python train.py --n_layer=10 --d_model=256 --n_head=4 --n_kv_head=4 --head_dim=64 --d_mlp=1024 --vocab_size=1024 --activation="gelu" --norm="layernorm" --norm_place="pre" --norm_eps=1e-05 --positions="learned" --qk_norm=false --attn_scale=0.125 --bias="none" --tie_embeddings=true --parallel_block=false --init="trunc" --init_std_qkv=0.0312 --init_std_o=0.007 --init_std_up=0.0312 --init_std_down=0.007 --optimizer="muon_variant" --lr=0.00728 --lr_mult_o=1.42 --beta1=0.9 --lr_head=0.00724 --grad_clip=2.0 --warmup_steps=200 --schedule="wsd" --decay_fraction=1.0 --decay_shape="linear" --final_lr_fraction=0.02 --batch_tokens=16384 --seq_len=1024 --doc_mask=true --train_tokens=137600000 --steps=8399 --dataset="wikipedia_en"
MLP neurons of a small language model. Each row is named by its layer, matrix (up: input weights; down: output weights) and neuron, and shows model dimensions 176-239. Each number is 200 + 20 x the weight over its row's rms, rounded and kept within 0 to 999.
After each neuron's rows, "fires after" lists the tokens most often just before its 100 highest values on Wikipedia text that the model never trained on.

L6.up631,192,203,207,170,189,196,176,209,185,204,163,208,244,211,173,181,192,185,195,227,188,169,194,174,183,245,207,170,187,209,226,178,225,184,200,184,176,219,216,202,181,183,236,170,234,175,212,207,187,174,182,203,172,196,215,191,225,161,201,244,200,170,190,227
L6.down631,230,243,164,177,168,197,211,222,214,190,182,192,200,202,199,197,187,194,189,184,182,234,227,172,216,218,205,223,189,214,211,184,212,197,210,232,230,201,241,196,196,180,166,215,176,209,198,184,227,213,214,184,191,179,192,162,199,200,194,199,184,159,220,200
fires after: "S", "s", "h", "sc", "D", "sh"

L6.up562,177,195,231,206,194,183,222,192,198,182,197,253,195,213,197,188,191,158,170,250,217,213,214,178,209,214,165,219,188,136,184,196,203,191,212,218,207,185,216,202,201,200,231,210,238,202,218,208,240,194,171,210,201,186,198,200,189,201,201,213,174,205,211,209
L6.down562,217,195,203,202,208,182,208,200,215,165,190,186,164,230,211,190,183,184,201,181,200,155,214,194,172,218,211,190,198,207,207,181,180,176,190,191,225,193,176,195,199,202,196,183,189,219,191,228,204,188,212,198,192,166,215,232,223,225,210,218,188,173,215,154
fires after: "ity ", "m", "est", "Col", "c", "ab"

L5.up11,225,214,198,216,208,215,201,208,171,203,243,236,204,211,198,202,201,211,230,206,211,185,223,182,177,235,210,200,203,187,163,196,220,177,182,194,235,177,186,225,219,226,225,213,223,203,206,153,178,206,174,170,201,198,212,189,189,168,231,200,151,173,193,207
L5.down11,170,203,213,169,195,211,221,215,181,161,185,197,222,229,187,199,188,164,192,202,160,219,212,209,205,200,212,211,184,211,211,215,203,203,188,180,186,231,223,179,210,199,202,181,206,161,205,179,191,184,210,178,187,231,162,211,199,250,181,205,211,200,146,180
fires after: "a", "V", "i", "x"

L3.up347,231,215,165,224,217,212,192,180,200,209,206,157,193,177,166,219,179,222,218,195,199,230,170,222,206,160,190,193,210,210,197,197,236,212,201,171,194,210,188,220,211,177,182,195,185,198,221,195,175,189,182,214,243,200,194,163,250,194,190,199,202,204,235,252
L3.down347,196,187,172,199,203,183,235,171,184,216,187,237,185,203,189,209,194,229,209,200,219,227,193,202,223,204,216,183,180,172,213,244,193,197,188,184,208,165,188,265,202,168,202,189,168,190,191,208,205,194,160,178,235,214,206,209,181,224,160,186,240,206,191,204
fires after: "E", "M", "K", "V", "G"

L5.up236,243,240,203,209,179,196,179,186,209,205,175,183,158,195,217,154,198,242,199,164,206,203,217,207,189,170,231,226,194,219,168,216,241,171,215,197,245,193,199,227,163,243,184,223,152,196,205,202,196,230,212,213,207,181,232,210,226,202,163,200,197,220,212,221
L5.down236,182,209,206,191,218,206,203,203,219,213,195,159,209,187,181,213,181,187,215,205,222,169,196,210,214,222,181,242,213,188,224,221,156,193,155,225,246,188,165,211,173,213,171,206,175,226,210,188,212,230,167,161,170,232,201,173,234,192,239,183,237,202,201,179
fires after: "t", "T", "ev", "be", "v"

L6.up958,182,178,184,213,162,184,212,203,193,228,179,186,228,208,235,210,196,200,200,162,195,198,200,186,168,177,205,227,222,191,171,186,195,205,227,232,207,204,191,222,226,189,212,230,170,186,198,177,174,187,177,210,196,183,210,166,229,221,177,231,203,181,219,180
L6.down958,208,235,241,220,243,192,203,212,211,196,188,187,185,228,170,180,238,203,211,209,205,212,231,189,231,212,177,212,198,232,197,217,209,184,195,194,192,205,199,169,211,232,196,196,204,231,236,205,214,180,198,205,200,213,191,201,183,214,194,205,211,194,175,195
fires after: "as ", "s", "known ", "s ", "ing ", "\""

L5.up201,230,210,217,156,205,199,213,196,217,171,200,206,191,230,199,203,187,204,204,145,222,173,225,186,190,178,222,190,218,218,218,211,191,190,212,187,169,205,201,225,207,184,218,197,193,197,237,207,212,173,205,211,183,183,216,199,208,186,167,241,221,190,215,216
L5.down201,227,206,233,209,219,227,209,226,148,201,192,201,194,194,222,193,211,191,222,183,194,199,201,197,194,224,240,195,192,193,198,166,184,193,184,181,196,230,181,183,192,187,185,204,183,172,193,167,240,197,176,184,247,188,185,203,175,176,202,197,252,184,185,178
fires after: "–", "es", "pr", "fer", "198", "wh"

L6.up998,199,185,201,175,211,224,213,191,176,183,223,218,201,185,242,206,237,184,222,165,202,203,258,198,203,225,176,209,161,227,220,222,221,183,198,198,198,176,174,214,208,197,219,194,214,194,217,161,199,232,202,195,187,210,184,197,195,216,204,204,183,211,181,216
L6.down998,199,224,203,179,202,209,173,168,218,236,207,179,207,197,196,202,219,191,207,208,195,203,188,196,228,203,209,243,227,210,210,201,205,216,224,192,205,198,232,206,205,181,186,188,174,197,182,176,201,183,228,210,155,193,169,218,193,161,197,226,253,240,175,198
fires after: "a", "i", "U", "in", "7", "| "

L5.up22,185,179,190,205,197,197,192,215,187,207,179,225,166,195,210,190,200,182,225,217,196,223,200,182,195,198,179,193,189,185,186,199,216,186,193,190,228,215,246,200,198,164,219,206,214,214,270,215,217,183,175,215,173,189,231,230,221,205,174,205,203,186,168,227
L5.down22,192,218,219,189,199,186,227,201,226,191,211,224,166,236,193,200,172,198,175,218,192,226,173,184,191,209,186,210,177,200,210,191,197,209,195,245,185,184,194,189,195,206,212,188,185,207,200,220,202,211,212,186,213,190,198,213,211,203,166,179,187,212,213,211
fires after: "S", "s", "F", "d", "l"

L3.up508,203,168,174,203,205,207,195,144,189,193,210,212,196,163,207,199,204,192,180,209,172,183,199,215,210,199,207,164,239,180,187,203,227,165,186,205,210,216,222,187,209,176,234,176,167,245,192,191,216,190,128,188,161,206,203,199,199,205,214,154,206,200,203,172
L3.down508,208,231,197,223,182,166,201,206,219,193,198,182,192,190,191,180,214,206,197,226,218,205,220,214,189,235,197,215,169,231,228,210,189,185,200,205,164,214,215,191,184,226,202,176,231,208,217,228,223,189,232,167,183,187,235,219,200,186,185,174,168,198,206,201
fires after: "S", "A", "M", "T", "H", "C"

L5.up142,166,205,210,186,182,225,198,210,194,245,192,197,248,227,169,197,204,180,200,227,221,187,212,233,215,192,212,204,228,199,211,174,215,220,207,199,221,212,207,222,183,207,203,179,219,200,180,211,192,199,196,186,176,201,184,218,164,193,193,192,226,194,173,213
L5.down142,193,190,159,189,169,193,208,233,204,207,232,168,208,176,184,193,185,160,206,206,227,186,177,237,203,227,187,159,194,213,176,214,179,200,208,213,214,203,203,205,226,214,208,203,195,178,186,223,221,215,200,203,171,231,230,225,218,193,185,215,186,194,218,172
fires after: "ou", "wi", "W", "ar", "w", "ap"

L6.up1020,177,225,183,196,197,187,187,188,198,201,179,198,229,216,228,232,169,225,208,250,240,205,164,212,203,198,216,217,227,203,180,229,188,221,192,183,210,204,205,178,156,192,196,204,153,182,200,188,188,180,182,186,220,185,182,199,224,207,198,228,179,187,212,231
L6.down1020,225,165,198,190,231,194,209,197,224,195,197,203,162,248,182,185,164,188,145,185,165,236,200,194,202,226,213,209,199,192,171,219,196,217,208,233,235,191,209,205,222,214,178,206,187,231,232,230,195,198,214,176,203,213,198,208,194,215,201,188,196,198,204,212
fires after: "s", "S", "di", "ing ", "D"

L6.up833,207,215,187,230,239,186,174,163,193,211,188,219,198,198,170,216,210,175,183,194,202,176,159,200,199,218,213,234,181,184,202,198,171,223,193,191,236,190,195,171,188,216,228,224,214,200,164,194,176,216,180,195,171,197,184,218,191,205,188,245,143,218,150,181
L6.down833,195,179,204,191,215,218,189,178,204,154,173,207,203,220,182,177,236,233,188,199,183,193,221,204,202,187,217,205,159,212,209,195,199,167,219,195,167,207,206,173,201,187,184,180,208,187,185,182,186,260,182,168,196,233,180,161,187,211,217,202,220,203,195,192
fires after: "on", "N", "re", "en", "le", "n"

L5.up359,148,176,212,197,213,201,195,185,213,217,180,206,174,203,225,244,236,188,217,194,217,222,209,233,183,204,189,192,225,205,192,169,205,209,185,219,229,183,196,201,181,145,193,175,190,202,185,207,164,191,195,208,200,240,186,196,169,193,192,184,191,198,243,222
L5.down359,218,173,198,192,216,181,213,206,188,182,202,228,176,174,189,191,220,187,201,193,198,168,163,178,210,194,195,182,222,161,202,212,214,201,159,182,204,198,163,212,205,203,203,183,194,223,179,195,213,185,234,227,196,173,167,217,199,182,219,173,175,191,139,194
fires after: "re", "ex", "an", "des", "ad", "c"

L6.up459,183,179,244,189,165,207,215,187,209,195,206,193,182,228,184,196,205,206,221,187,187,197,222,253,204,212,203,179,190,209,225,200,245,168,179,195,215,207,181,182,221,188,219,218,197,199,191,196,183,156,188,193,228,206,195,210,200,161,157,187,188,182,190,227
L6.down459,198,181,240,201,219,193,194,156,236,234,187,214,212,177,186,203,192,251,167,211,200,224,165,188,208,201,207,220,212,201,172,215,193,235,181,191,206,190,208,191,173,211,199,202,206,199,227,158,206,241,192,230,192,204,197,188,212,217,199,231,219,194,186,207
fires after: "des", "r", "a", "cri", "po", "es"

L6.up540,225,220,199,203,205,212,233,210,211,213,195,239,166,193,215,190,210,233,181,207,171,205,217,230,168,204,230,208,218,194,170,206,209,240,229,199,206,180,196,169,202,220,225,250,193,194,201,223,163,211,222,177,189,218,230,212,195,190,193,223,202,254,151,165
L6.down540,188,194,209,210,224,151,164,173,194,207,211,207,201,234,217,205,180,223,189,224,232,194,189,211,186,178,188,190,218,212,199,194,194,201,210,186,187,226,231,201,185,202,170,190,204,185,208,201,204,197,191,207,194,203,219,199,200,217,173,174,226,202,198,221
fires after: "e", "re", "as", "a", "en", "us"

L3.up540,227,207,181,199,185,186,209,189,182,186,179,168,237,173,221,183,217,222,242,220,192,203,196,190,207,171,214,211,180,183,225,230,229,152,222,191,214,194,201,221,217,206,208,206,199,193,181,184,197,226,229,191,260,202,186,190,205,229,187,207,188,193,166,221
L3.down540,163,216,147,187,192,176,197,253,217,186,190,160,178,242,199,184,178,208,208,193,227,195,214,210,176,231,171,211,195,188,219,168,172,224,169,192,195,189,221,228,213,190,203,198,217,189,189,211,241,191,172,202,211,204,211,193,196,190,180,215,209,184,189,205
fires after: "| ", ". ", "the ", "The ", "\"", ", "

L5.up886,185,162,180,173,232,215,184,196,199,216,208,229,184,209,201,187,200,194,239,164,193,197,183,226,218,179,187,190,203,212,241,199,190,200,184,206,244,198,192,229,189,152,189,213,205,224,204,222,157,184,194,209,214,201,197,191,170,183,209,213,200,179,196,226
L5.down886,175,211,227,192,199,208,195,194,221,208,189,195,202,217,181,221,221,215,175,247,209,203,208,184,171,207,201,177,186,159,187,221,193,206,182,184,180,209,221,192,216,223,175,219,204,224,211,234,217,211,213,223,192,214,200,216,222,202,193,199,232,217,226,196
fires after: "re", "f", "c", "fl", "g", "cl"

L5.up576,225,196,175,212,131,189,150,217,199,189,169,206,200,202,226,202,180,200,199,203,202,185,160,216,188,227,190,208,184,253,213,245,237,237,182,176,231,200,166,197,209,213,197,211,199,210,205,172,197,215,208,208,208,199,189,227,228,182,202,202,195,200,186,225
L5.down576,169,227,220,194,207,204,187,213,201,195,190,188,215,186,190,204,186,178,226,197,162,185,194,170,214,177,201,200,190,194,193,237,216,187,210,197,227,227,230,219,195,232,218,223,203,211,184,173,204,203,185,197,182,198,230,187,155,213,201,229,192,183,183,197
fires after: "v", "em", "ev", "V", "ol", "om"

L5.up739,171,201,209,193,193,222,214,173,210,208,207,219,192,206,171,198,195,208,162,196,210,181,170,214,207,188,203,208,229,190,200,217,242,185,220,210,219,208,205,186,189,214,223,214,207,173,208,194,195,214,175,206,213,233,202,212,196,169,176,207,225,184,190,170
L5.down739,213,219,207,203,209,206,236,231,222,172,164,191,184,247,187,202,214,191,178,187,200,196,207,216,202,256,193,199,206,213,209,182,183,216,179,189,163,178,205,199,199,212,180,203,201,193,187,157,214,223,192,171,209,174,184,190,193,238,161,194,188,213,212,180
fires after: "res", "s", "des", "app", "es", "S"

L5.up626,218,228,215,209,210,199,217,177,180,144,208,219,197,226,168,211,162,213,179,202,198,160,200,203,175,189,174,202,214,198,210,168,209,195,172,215,203,203,187,156,212,195,190,213,182,209,214,205,168,196,242,205,222,218,199,187,206,192,198,194,189,189,184,182
L5.down626,182,206,183,188,192,201,210,206,200,229,204,204,183,220,218,187,185,204,210,218,198,179,193,218,207,202,191,200,207,249,184,223,199,198,189,227,222,214,205,225,174,190,223,210,201,198,215,198,239,167,180,236,177,159,201,204,209,211,194,218,182,195,203,211
fires after: "p", "c", "elec", "e", "P"

L5.up297,186,214,250,199,215,214,206,185,187,182,181,191,233,209,214,190,189,214,214,194,180,186,178,224,214,183,207,197,196,223,204,195,212,206,135,194,190,233,210,201,197,185,192,206,207,219,195,184,224,184,207,168,188,196,218,179,202,153,202,178,241,196,209,182
L5.down297,177,227,191,188,176,214,187,187,228,204,198,204,168,246,192,198,190,214,191,195,205,221,217,174,200,208,199,236,208,173,190,206,222,189,236,238,193,183,202,207,220,208,166,178,180,179,216,209,192,224,164,190,193,239,238,208,181,215,177,231,221,182,201,202
fires after: "E", "ri", "i", "ad", "ati", "di"

L5.up493,162,196,249,199,214,204,161,202,197,176,191,212,229,221,204,249,171,235,205,225,203,234,175,173,178,169,217,251,199,222,188,217,225,203,200,231,189,178,184,204,189,182,232,205,158,213,171,180,167,184,218,223,213,228,198,199,195,200,191,188,178,241,213,179
L5.down493,219,193,198,196,192,190,162,218,198,210,198,186,207,204,176,213,194,197,194,212,192,184,197,194,210,179,212,181,201,213,185,201,181,202,195,203,195,243,173,189,199,212,174,134,167,232,202,197,219,210,189,201,217,225,179,241,191,204,198,231,194,201,219,168
fires after: "re", "Re"

L6.up961,227,167,172,212,190,176,208,212,184,204,213,182,220,246,206,189,180,233,181,180,197,214,189,217,160,196,231,195,175,213,202,219,201,223,238,154,199,157,220,226,217,160,221,166,174,185,200,232,208,196,194,214,202,242,189,163,215,200,189,224,183,210,244,167
L6.down961,224,222,190,217,205,232,194,208,226,212,207,155,253,182,176,217,185,154,248,210,162,185,200,230,171,182,191,213,206,173,196,181,204,175,211,191,179,224,215,184,212,204,176,208,203,222,209,187,171,199,213,201,204,177,165,191,177,198,185,192,191,161,216,221
fires after: "s", "e", "ever", "3", "en", "ear"

L3.up792,240,213,165,195,229,221,201,186,195,195,222,221,268,198,223,216,194,197,199,214,209,209,193,214,213,211,189,205,189,235,210,183,199,181,196,172,192,216,163,241,171,205,197,211,181,173,182,175,215,191,226,199,144,186,228,208,190,169,193,201,184,185,182,184
L3.down792,230,219,208,195,207,202,199,241,200,212,201,206,216,193,182,209,197,177,191,178,166,180,212,214,228,215,207,206,214,191,190,189,199,196,208,204,215,179,167,198,205,206,205,185,197,211,182,187,212,229,199,179,221,215,194,185,209,193,200,210,216,215,227,161
fires after: ".", "| ", "i", "^", "e"

L5.up496,179,245,210,188,196,230,204,216,252,194,192,211,219,222,214,191,199,194,187,202,201,159,231,185,209,175,206,203,162,205,179,190,196,182,204,205,230,228,192,191,199,167,208,178,194,202,251,189,227,130,210,190,184,229,223,205,215,196,204,194,201,209,203,223
L5.down496,196,191,217,167,204,205,167,240,199,221,213,201,199,191,214,203,196,179,202,226,169,261,191,178,196,209,213,182,200,185,210,168,236,185,204,221,178,194,219,229,229,192,198,193,195,204,192,168,198,232,168,217,222,193,176,181,210,214,181,184,204,209,170,178
fires after: "d", "ev", "s", "st", "ep"

L5.up692,211,207,220,180,204,219,212,192,225,194,195,189,187,224,192,190,197,187,186,174,195,201,227,227,171,209,212,196,178,186,219,225,169,200,194,176,188,194,214,170,203,177,188,197,193,180,219,209,190,229,189,171,179,238,207,201,169,173,217,219,224,222,217,203
L5.down692,148,187,169,193,183,183,188,211,230,220,200,198,239,233,199,199,184,219,225,193,202,185,186,190,188,217,205,236,214,222,220,159,198,207,205,199,189,172,199,182,181,211,193,234,191,188,225,206,201,206,192,194,192,208,210,202,214,178,180,163,190,238,207,178
fires after: "ri", "adi", "e", "en", "on", "st"

L6.up527,194,194,221,230,216,224,198,159,177,198,230,166,204,196,189,191,197,192,169,208,181,186,213,181,221,191,193,193,219,202,196,167,158,180,213,223,228,205,177,199,229,223,208,177,178,237,188,198,196,199,183,219,221,233,203,204,190,189,189,189,188,154,212,187
L6.down527,187,181,203,202,184,202,201,223,190,191,210,192,205,214,195,235,229,195,183,201,216,216,212,183,199,196,242,196,155,204,262,187,187,209,223,182,190,238,206,216,195,212,200,213,207,179,191,201,229,217,216,176,213,189,246,210,232,200,200,169,218,247,204,187
fires after: "or", "G", "2", "I", "A", "H"

L6.up492,201,206,205,169,199,211,176,211,201,190,193,208,197,184,207,178,190,242,195,206,198,227,173,205,180,238,205,226,187,218,190,187,171,196,224,213,217,184,205,184,223,149,225,183,214,214,193,216,205,194,175,171,207,240,188,198,237,230,197,194,205,249,181,207
L6.down492,235,176,240,216,205,228,228,159,201,187,217,235,208,231,195,227,181,182,228,181,186,189,171,191,188,227,189,202,218,211,209,146,200,197,188,207,191,190,216,181,222,212,165,173,186,202,199,228,185,201,152,196,192,247,206,200,171,186,214,184,213,212,222,164
fires after: "um", "s", "T", "es", "e", "t"

L5.up371,222,168,198,208,193,179,185,217,215,173,214,234,220,212,168,209,188,208,216,181,200,194,176,199,161,191,218,240,194,183,223,209,213,227,187,212,195,219,196,170,208,189,210,202,185,207,184,200,188,199,218,193,175,224,193,216,205,224,209,205,182,199,207,196
L5.down371,216,152,225,168,219,194,165,191,213,194,180,237,204,225,196,159,224,192,174,204,229,245,216,211,216,200,180,187,206,229,199,224,230,169,222,171,194,201,177,217,188,205,203,220,191,255,244,187,193,255,210,191,219,219,208,197,230,214,221,200,232,204,196,206
fires after: "re", "j", "li", "Re", "de"

L5.up555,209,248,182,221,215,208,197,211,188,175,227,199,228,178,191,212,209,199,147,232,186,174,211,172,199,227,209,185,225,216,214,217,232,184,194,202,237,206,184,188,164,210,171,224,187,138,206,187,190,189,227,213,192,181,211,206,218,185,211,218,173,220,202,200
L5.down555,197,207,231,226,189,205,187,206,200,235,176,215,184,193,142,199,202,186,181,170,215,211,181,216,169,215,220,250,183,218,188,175,184,203,179,164,179,256,189,209,193,213,220,212,209,220,182,205,195,209,172,199,218,229,199,184,215,183,213,210,201,176,216,213
fires after: "e", "M", "P", "u", "o"

L5.up390,194,202,225,235,226,189,188,186,206,161,175,215,212,226,195,206,193,184,212,187,189,233,179,178,185,150,211,203,192,194,219,210,206,192,256,189,166,199,187,225,195,173,212,199,199,211,214,192,196,210,213,205,186,168,204,217,208,245,214,225,230,195,206,199
L5.down390,152,185,152,205,200,203,213,189,229,162,214,193,227,199,227,180,204,230,198,186,244,185,205,186,183,216,200,187,210,218,167,231,167,174,208,171,246,197,174,227,177,198,209,203,223,201,156,210,230,206,189,236,204,225,160,188,181,210,190,170,201,206,196,190
fires after: "R", "g", "re", "B", "G", "ac"

L5.up452,229,207,189,208,171,211,204,183,176,190,190,217,180,239,216,181,179,189,164,264,205,196,185,150,188,205,188,201,218,210,202,204,205,224,183,203,203,198,174,188,191,206,212,216,194,185,200,190,186,211,210,167,195,227,231,208,219,207,198,218,259,224,219,176
L5.down452,181,222,211,203,179,216,230,169,194,193,196,164,213,205,194,224,166,218,215,183,214,191,187,240,194,215,202,188,186,215,256,192,160,169,184,232,228,206,192,213,207,215,204,189,179,169,225,208,233,222,223,253,179,177,160,225,194,204,198,182,197,200,161,216
fires after: "P", "D", "p", "el", "ep", "em"

L5.up227,200,185,247,260,189,213,179,187,165,205,200,220,176,213,166,199,187,221,189,252,189,230,191,196,214,158,233,227,218,171,173,192,188,190,218,203,201,181,196,192,227,195,186,223,211,225,203,230,189,206,204,195,202,192,223,232,207,177,221,193,190,223,218,175
L5.down227,252,192,198,185,199,192,226,199,222,178,213,224,220,181,206,164,209,208,185,219,232,189,203,199,184,180,193,181,210,226,209,228,179,202,188,178,200,217,180,192,198,194,185,180,185,202,220,186,215,234,202,228,181,193,199,199,215,203,219,222,204,186,185,187
fires after: "re", "att", "tr", "B", "te"

L5.up483,193,162,179,165,188,202,213,162,219,180,229,196,228,196,172,190,189,189,220,199,215,180,173,172,234,223,208,212,136,179,183,193,188,175,215,198,237,196,200,181,197,199,211,191,178,280,212,216,183,217,203,182,216,230,210,196,217,204,179,172,186,229,207,218
L5.down483,212,222,230,214,191,198,218,191,211,173,174,212,227,208,194,193,224,193,203,169,180,207,217,218,218,205,204,242,225,201,188,201,190,199,192,205,206,227,185,215,206,213,183,220,220,188,194,234,222,201,168,214,221,183,207,175,190,216,199,236,214,208,198,146
fires after: "S", "T", "R", "s", "t", "f"

L5.up269,219,184,194,203,178,206,187,194,188,223,211,202,226,224,186,201,210,202,189,213,196,197,200,171,212,227,178,160,190,232,208,215,213,180,177,200,240,199,211,180,200,185,188,211,207,218,168,176,190,208,239,211,210,180,204,184,193,205,195,191,231,206,251,210
L5.down269,172,214,219,227,191,185,169,198,177,152,184,203,159,195,191,176,197,184,201,211,208,208,195,189,183,184,222,195,195,202,215,205,222,204,224,168,200,197,194,237,223,244,196,207,169,216,182,207,220,204,259,216,226,195,176,187,190,169,209,192,193,179,210,201
fires after: "im", "is", "ph", "M", "o", "m"

L5.up956,201,211,184,199,210,224,173,215,209,205,209,198,200,207,171,205,199,174,184,232,211,180,205,209,178,179,194,188,200,223,199,189,225,195,238,200,188,220,211,220,187,217,194,205,185,203,171,191,211,210,216,203,200,217,194,197,151,208,176,202,177,245,186,151
L5.down956,186,227,207,227,206,187,190,217,200,211,185,205,211,185,217,212,204,204,183,197,218,227,197,209,243,177,201,219,183,205,216,191,189,217,207,194,202,186,194,226,202,191,213,225,224,202,206,197,201,221,175,221,184,165,200,181,197,186,190,207,199,155,199,209
fires after: "W", "ou", "w", "or", "Nor"

L6.up329,201,209,206,181,190,223,166,200,196,191,152,205,176,179,228,223,143,188,205,217,199,182,155,195,258,198,193,170,195,234,173,209,200,213,181,161,210,201,215,240,194,160,206,184,190,194,200,183,169,171,186,209,192,187,211,163,214,178,219,204,199,224,187,214
L6.down329,200,231,226,193,247,237,208,216,203,201,189,195,197,162,215,220,172,195,191,172,208,185,195,222,160,200,246,172,198,174,205,240,236,195,233,192,184,201,202,188,214,175,191,192,176,242,186,213,255,260,196,208,194,210,170,192,196,214,201,199,203,206,203,216
fires after: "s", "with ", "t", "h", "S", "T"

L5.up831,225,186,189,239,216,192,168,180,180,180,213,219,219,224,207,194,224,228,185,226,216,197,153,211,176,212,180,244,200,222,199,236,240,160,209,237,203,188,189,188,191,232,196,215,193,196,216,179,190,185,153,224,239,198,216,202,189,197,206,176,198,203,218,194
L5.down831,213,195,211,189,188,212,217,199,154,207,222,204,183,167,223,167,209,203,204,204,185,203,182,212,206,213,204,217,206,194,211,181,207,205,179,180,207,206,176,163,188,188,214,211,185,199,191,176,197,228,199,191,222,201,185,187,169,179,221,225,214,189,168,209
fires after: "M", "pr", "s", "v", "o"

L6.up957,196,206,180,224,169,185,212,206,217,228,235,253,191,196,226,231,180,191,177,199,194,203,194,198,178,200,132,218,185,214,191,197,163,205,215,207,167,221,183,182,187,201,198,180,141,201,177,171,218,216,206,191,208,166,195,217,219,197,179,182,204,210,182,193
L6.down957,211,227,216,188,183,177,174,218,196,181,187,188,202,196,209,187,210,205,224,215,177,226,212,228,194,211,218,173,201,198,193,176,206,193,219,190,194,185,185,175,230,198,213,201,230,203,207,189,206,216,220,181,230,199,197,201,234,192,213,209,193,201,215,205
fires after: "J", "M", "el", "ol", "ri", "al"

L3.up735,168,197,195,181,198,180,183,208,185,183,219,207,208,212,266,213,167,195,188,219,191,237,186,177,199,202,161,210,190,189,196,238,193,224,191,225,213,197,199,197,214,198,144,213,190,179,201,211,184,201,216,200,209,213,235,218,194,208,263,220,200,222,205,186
L3.down735,220,220,163,215,170,202,185,199,204,170,173,166,204,216,184,168,189,196,214,206,237,224,141,189,245,206,203,221,197,199,158,159,205,227,188,209,182,209,191,164,211,202,182,222,172,200,199,192,201,199,207,187,233,194,187,200,196,169,156,232,208,177,179,193
fires after: "f", "c", "pl", "b", "t "

L5.up882,158,178,195,223,224,194,209,213,172,179,217,187,193,225,230,218,199,190,198,234,193,191,189,191,174,169,222,195,187,201,200,225,200,222,200,184,195,157,202,216,234,190,212,186,156,233,186,206,193,190,161,177,229,180,171,147,212,233,184,217,192,231,203,197
L5.down882,199,188,206,228,182,195,174,211,167,199,196,215,203,194,183,184,209,195,229,195,195,231,193,242,200,182,190,210,223,222,191,219,210,173,202,209,195,234,198,209,191,203,177,197,192,185,230,221,189,220,224,189,179,195,180,217,178,178,224,193,192,240,186,199
fires after: "the ", "by ", "th ", "\"", "s", "of "

L5.up788,181,217,179,194,196,178,193,235,206,195,207,188,186,178,232,181,197,155,214,227,211,196,185,214,178,194,149,231,186,180,241,231,235,211,228,203,237,230,207,179,208,207,190,199,235,187,204,175,205,204,197,211,202,183,224,177,172,186,220,194,167,182,255,187
L5.down788,205,234,182,201,198,184,197,181,190,172,145,219,156,213,213,159,194,181,201,200,197,198,234,195,192,198,200,249,182,204,205,212,194,209,206,198,222,192,238,188,200,216,175,213,217,208,216,179,191,197,198,189,183,200,188,204,193,211,213,215,203,204,257,222
fires after: "m", "ol", "M", "L", "c"

L6.up670,199,190,152,179,256,167,222,223,203,189,229,236,183,213,206,205,195,194,175,205,188,199,198,205,164,221,192,208,196,246,194,198,210,201,213,196,204,214,227,208,211,196,190,231,178,198,216,194,135,220,211,207,212,206,202,195,227,195,206,218,219,178,236,176
L6.down670,196,191,203,218,180,215,208,163,176,162,226,178,216,237,242,207,180,190,231,224,185,172,190,192,225,209,227,227,183,159,217,185,206,202,202,188,216,195,165,223,215,194,151,169,161,209,178,183,207,199,222,205,201,218,198,208,213,169,173,188,171,199,186,180
fires after: "e", "s", "si", "es", "n"

L6.up877,193,217,217,227,199,192,176,203,235,223,205,194,178,229,248,209,161,196,170,161,179,203,195,165,185,202,197,199,186,231,217,198,204,196,161,230,195,201,224,191,187,207,203,224,164,220,210,181,189,189,217,184,240,183,196,197,170,171,211,198,224,198,161,189
L6.down877,193,177,189,228,202,198,212,179,204,175,167,212,207,183,206,220,183,183,178,196,218,220,190,212,165,196,215,210,202,172,203,181,209,191,188,181,208,209,192,213,237,222,204,171,220,189,205,208,222,206,175,196,199,172,227,207,215,206,185,230,218,236,220,186
fires after: "el", "d", "ri", "il", "di", "end"